Weights of a small transformer language model.
Architecture: RMSNorm before each block, rotary positions, no biases in attention or MLP, untied embeddings.
MLP neurons of a small language model. Each row is named by its layer, matrix (down: output weights) and neuron, and shows model dimensions 0-127. Each number is 500 + 40 x the weight over its row's rms, rounded and kept within 0 to 999. Numbers have three digits each. A neuron's up and down rows have the sign that makes its largest values positive.
After each neuron's rows, "fires before" lists the tokens most often just after its 100 highest values on Wikipedia text that the model never trained on.

L18.down437:442518488511507434517534432461557545444511532511507492464485518480516474555547516473570534537491578558519488552469535506482480522515527518491504515469514535496574577544493469547484518473520523466582494432459491486466400451420494449434448501415484444543483455487524558503504466528496496498461497555494484517520433461485540510639546481461455504455541516474450549491534509542500432498526
fires before: " |", ".", "\n", " pm", " p"

L13.down133:494530520525618488510497580561545407450522467427508555437494472549534509561499497545472452493499506542478531539536513500534532496630553453520469528507494475540492452548475517491489458474497460486565503584572538539534509508435522483538456474468605515556498512525437521573487498457518488513528495487500457484493520489435491585469537493484478440517478504631496500503497493479525542523452
fires before: "\n", "\n\n", "="

L9.down389:407502511548528481501482550503546473512519490588476493506523430541442438487441531478499516578518507521498527487518518548462477414435536453503542494502470458518552551530460487463516453434519515514519482441508533430553513484457432500493498545502517546486457569441511471465529366442453487499465447474536479538481522484537497571545561460531445442490562505489534452496430459510593525525499
fires before: " |", "ed", "ing", ","

L9.down455:503414507514505521540556570489539469537469438512523514517493492494471516497511519551477457489488445463494482524507559536458509540480487504537548449504512477522464512599531489519469487540465506511463526510491512497518416490577455428541477524419569436458503530446466494477536517490633543486486532445431440476487482500539545432507534500505542463466523504566491529538443452493493475533514
fires before: "\n", "=", "\n\n"

L11.down365:505504478518439421449585447512554405508497502469547440527477429531548572501534437531511556542540507564562484520462525436439466524520500507432490436506517442519484416500437524439478541477486503508562533454521571490577457504543465519475504455484451520530508498476500464465461489475503501446478453560499465538540517538509440499550500507468478584469457456471522486548469513506459533457488
fires before: " |", ",", "."

L3.down462:602504519578536594436523492420496495480476487455533508525523502459526435541458443525460473566500533563510454490509483496525510495495620462489534482510498483481534465432472497523542489441428496483462483471569536559485459562494534497540441519553499488533444432479475603508491472453459535431553549575491503483468484431511540519447505450485516528511498435527498530442503509500497428554497
fires before: "\n\n", " in", "=", " 0"

L12.down84:489455515516532533475471497555506543501512420478473514464524464534486532488505475474505509521570566535547525511502482461511481489464536523506553561469496467504507489491517471556499525435482487478491514514496529532536511525509481559543525536515515463509529481532548589549514530511514461487490425513440553505507512511464499476513465413515497509481461476501475491532392504535493528529410
fires before: " |", ":", "d", "chi", "(", "="

L9.down414:510542492470511550581472539526545454454516541492507495505587500518480470482468478540474472560540488532471482480523501537461463468476498469495579484468526497511583537487491503480506468520514518478469435513542500436525487475476467514505517545454536529500433462438529509483520412490484468484536491449531484535487499514446569573567500490540480475507538494516462472476417463484539550543487
fires before: "ed", "ing", "s", "ation", " to"

L9.down1:531534504492573472459497510471458524532482452543530487489459441508460536525486494451512456499473465512537520505495502594546544476540499432507501403485522498510447511487449519525530494508508400438501504477488591432499485446514507501486514517411526510481539563521526473494525449472546506468538493520562426483526512516476522523513550508490474478471555505474510540491505489503475521497472
fires before: ",", " –"

L14.down437:494482429505424487480469522422481497504525534492499539540505443554466413509448539446493541460554490492526470512544488451512446499429515519521450579496560533501505467450422499509502524529483484516485477528460506593510544542546396496458427502417472508477494569541514522504491515558524523545509477547444512574479529471575419491520477473505490530526531526460474476488510481504475556524532
fires before: " |", ":", ",", ")"

L11.down428:452519558450549439440554483534473449415530519401551509460478560535523502492518489523507572535496488482561544528465538469432430474489475501445510505556468508528535482483491559499508567485486535503507463440592475467459506574520502543467545478457418535487529464511456494522411499468473473531505505511491473508543499606487508561465470496485471456478513461485511552492541529471528510521463
fires before: " |", ","

L4.down458:515504520502496533498497522509534476561409529437525559492477512549432453490446511450489504461516452493521546508509488534477476438527510573527460518471546527523481512609552489528451487505518513503481557511517533505455549568533529531480492584481537512484423442505515502480542400538469502494471471460415485477536465504487550442625480492477525429451491464542450553537496570527481473454444
fires before: " |", ".", ")", "–", "\n"

L11.down609:501495542532523477523525519422504478454437500520519469582468552517554494480548490515440516509508467534545586478497516533539489480431463535438518485501510477449471531537519498489555403502541619512539551497468543497467436502456520455432494499600532471529559515477433497482509483540469501544520508509500519504473516496513466562508426481435528506505457510496490487446495505479527504501536
fires before: ".", ",", " and"

L11.down361:471542502552462483476385537567512457501504442496400510479523522609499445514549534522508448488534501547505471497468488518447585492524528529517525627502543483537457499563487521478471570475521468567549529548469425546461516483432444536467462536472512525561588487512440457509491505503489520543534459449441554533478544514502476534509503516463426507537561494496529447537519468490480454510531
fires before: " |", ")", ",", " –"

L20.down674:515497534498473461473508544440525507573452511482427487506475485483520587475526467522566514519521431465476475430528490491495445486468453507522514476472556521496477511563453459475455461459540541557509494447431492522527466495469569499488478522480519397519528435545474443445547537502453448558506499473486487536460496549550537536506476461481544516512482520498491480496538570461515537460532
fires before: ".", " |", "\"", "\n", "\n\n", " The"

L13.down138:477543454516469493552601519525488463560487530561494559523470454521510575534546465560496521567464471528475452510510482530550509539484457471500505455545482500493481510462564470487561491552541519520476604464474553524487505516513496515528482510457552441477515555570494453469485500490507432467561514435540423468509520512541558491502526458491522576577538536558470485478592565497508470469500
fires before: "′", ")", ".", " (", "″"

L9.down585:533489481498563472472471514535489524479500403499495536523487459458523539467524495497468457510466477489491472479543564607530491548490494475535499493566472528438506516551531493522453451475558467513441474468539537458417513500493537475488533494520519517479484557456447550512478556527481497503528491481454524436491536493504475494460528513509438527471531484414536551481572464497523457481517
fires before: ",", " (", ")", ".", " –", " to"

L17.down191:521486465550519470490483455447471544547495547506483476430505567526539543502472479553462518497461476493493460564478537516476481464491456473502494468511505579520489474592561526491500501507464471509536525464546473482401485508529486505486516461529480492576445407485492501427501462525508442450527488478493442522503458495526464496496482432474422444496522566499433520510553546456526456513564
fires before: " |", "\n", " (", ",", ".", "\n\n"

L13.down208:525473518491515521458492544486510505532497468418510498477559490484555535455476527502582526480465504526484467468459434447512520455493440502478457403495517577487475504553462491481482450492527504492488542491487504552507482458430510532479446503516466469495497518514534510524484456518467467478460508513525508552491503535498573465491474491507570476538521503525513517475628505496457520454461
fires before: "\n", "\n\n", " The", " He", "  "

L13.down129:463431530606568453471526490513488476502493426530544483544462523506476608459487569501491426499510478502583504401487556512576509499501468423482511477532480532562460452590478493517541464435475545489466529525426562501469440442427551554454456440458519471501530431488576483509494521534567552527533484510442461510524499474480410485487429518485503510532506464512435528535527579485493490472497
fires before: " |", ";", "–", "-", "nt", "k"

L19.down53:467494501458507486533528552444522557510481508522542420477432516495497500468519547541502518554481505539532490493501563536468509504511462488519537454523537499475436538617537415449450505568515500446483523499495477522393528495491508458449591472437503490465480430488468515499395463464473421521542450511481545511427484500520536491492530529511503534537552444493461543528615481443514494488520
fires before: " |", "|", " Pts", ";"

L18.down459:498480524505516548568493493512468499441449509457478372508492524524475461502532548548467477487516474466491533504520467525510593498544568497480588463422509575443472488493449428455517482476513483513515502447536485473486511587462473439470476495508530433469470534483500540540523544488434463498515520520494433515477514536550487455499469443601514555565538556511511483522516491513543490522604
fires before: "=", " |", "l"

L9.down406:505490465526526471469505403496520506487433529452484513566498527495496577564500519524531467504430513535532545513456514565502496468616487512475466441545463576471470564514453482530514539475543520452517576455454520504433519393476558447465551495463561515489547553523497517511535500464526430520459500559497498422458496496522426513550531539504474469655476471494498545510619467534470473481555
fires before: ",", " –", " |"

L14.down405:492542480448485455519478456514374479503536458441494498494579519509445478502405426503529461480482497497569510482555425573529446517536459584513553556438486494478429551594471460463537535470496554439526439473384528464447553573483586500457519561469482524518524464541561495516408499547480471574478533460516451493459520490453488496511483486469483483465503503491537514499606532472500540502477
fires before: " \"", " |", " The"

L10.down451:486505523486578505423576483560431463521519493521554442488447533454506510427489461476550497575454534541566500574502479454499487577476504449518483519535402469513520542538451544468524587428524558524504468502588492565499515552544511570469557503551459545484495542439575514469445523459533485505558499457495445558476537494523459497513436560474525541472486452522533565475565480477451491462507
fires before: " |", "th", ",", "."

L11.down73:555504512510542486501524574529502518501509489439507496543466534441505499428499533514502475555496442489471486494511532590509496539475521493487506460534475503520469487619506450499479505424542547500473522441449502475457521497478531489453560483503492513478488531470485494502442513503545554554578535509421524451529478495563401494521544515525479468517499507465468561516605516486522504424539
fires before: " |", ",", ".", "\n", " (", ";"

L13.down495:434584430422531476545527571519461464499480534536492411461487563479497523521594500480525453551429535518451448537512451499500493493539492545454543556496450510468495490465483471459474482463500598510498505481474527556515567492547566532501547486499495552533486478488544490449556504503501497480450488575428457482473487454452445502557471483473513589497556466482532452534529486498452463489522
fires before: ":", " |", "–", "\n", ","

L13.down665:490505508481488462421463432549496582468504510515527500489466511572443410470513552561541561428464517525571507558380449485524463476509484549458471465470527545489424450541458500557408512498510522470548531498412458527500469469419527492494462548491512510512609484496554526510463501447464560524515448570501505447496480496545517511475524466472475524534530556446471513515526455502494558493490
fires before: " |", "″", "."

L11.down639:479482469460533524514543493582486532601533483535515456519443565450447499514530487502501534520431509524537555571470443552531507445574427527478462536501486501556524470471522536525498428552536498467514487462478550555433499423502549495518501487454525502468493492440492433494521482550534478474557519509491518470545479511555486537545533515517486463587511468499497529477573559489510428497529
fires before: " |", ".", "-", ")"

L9.down207:517514486512479532561511481461503449570511485519472491484548500602526477548487511440394479459536442452485510492489510460521498525464548494467491477515503451519435501468427488538629548470492533506480399511450481535529456692457508480440455573487540534441470485442528515512494456489511506512470489487521481496443582531469444476471455512535513532508531505459519444518464466474435405542581
fires before: " |", "–", ";", "\n"

L9.down415:486487553504510501474480544551464546498481483495565512483438487539508446510469486491516524516533463484566490496502511478478443526432536559508523470527481521585462472539440508568517517489479502461484531481476527539489481538462504558513508500509506564458481477503520508485415479493524460540521456526444523505501505483416391577497375548626446485425503553494411535541492439510482516508498
fires before: "=", " a", "|", "\n\n", ":", " an"

L10.down136:523470459528539468467543537454489480449491471469527505520456524523466518482495496457497514544503498472513519443489534559514529454481487497452526503544503520448535502557553550527518468476553518464505510516492512504446513451442547538436553468447535486498483449459513500471425442543567526481593507528479507513491521426489439512524462484480540466498527476460505539474605497492536456471518
fires before: " |", ";", ",", "2", "%"

L11.down646:422436548514508476462543443484518494456505507387524423502483537483541503521518490467552544495549515520575556505496578460473481476477476499427515484537487536462484449476499466435461562442498502524537441544561537510477499551525573509496543436513445469581505484490515468547472478522493479508493433523472482563507444571570478502505454490442556510478426444530527583426570501476471485543438
fires before: " |", ","

L9.down272:472466445555448572505533449510462519514474461510468522594483583501486519486541510540502473538512502461495524471534603463457550512518524415534479427520482482496534512575471498498568464514454476553541575474502554507502520545470503526538500532470556479504458414536459556500446498554520482450498514523473514527507492442465618532447551485469570515531560510548489539541389539447498477490480
fires before: "\n", "\n\n", "="

L10.down333:507487441498438512487460460468476523581525537485436491525551461499529499509508517524464507478488467528487512515538495467457516514539545433564470472486552536534532557469519538568546413518568495493514581509489518474546489497460460511480428433549541517402494570446575480495484551518530515547522506501475536542509465491514520558533511465510470467471601448535471476478431529505509525480554
fires before: "\n\n", "up", ":", ")", " of"

L11.down52:502440453488491493534508491449438452484475427442489499546523511529427367500490469583442544509486486510516519462504556504505493506479512575607546526539558541476496580563429450486546556530471477461501485518487437504465526502492519467441448518530478492542483462459416464511503480572534463510477463551536510492552487491497509517522502466475448511495391490537428511439486544493531443468464
fires before: " |", "."

L10.down488:516464454426489419529532502566515471549456474540506481453567510533521568475494455525513502439468426466464527502575479467494505481484449411519465499511554477470533529649493574509563491556530414460508505580512478505518499494482520496492523454484485448509490535476505422471483490514527494517562485502455510464548458551528519510483403520543476393495523465596511483572480502483506462530467
fires before: "\n\n", ":", " Wilson", " (", "\n"

L14.down321:386496528444497497516437486487384432508569475518491481440519491449558485506490447507474564573529547563527502396511537489511567539479464449511488413565440444464517512428427576465435585499463499522554503513516465491528491547485480554445540543533503500503550488435489486531463487476516459515493515454534481438501486427521496512501463498515512496594525490462547466564471511480511524466497
fires before: " |", ",", "s"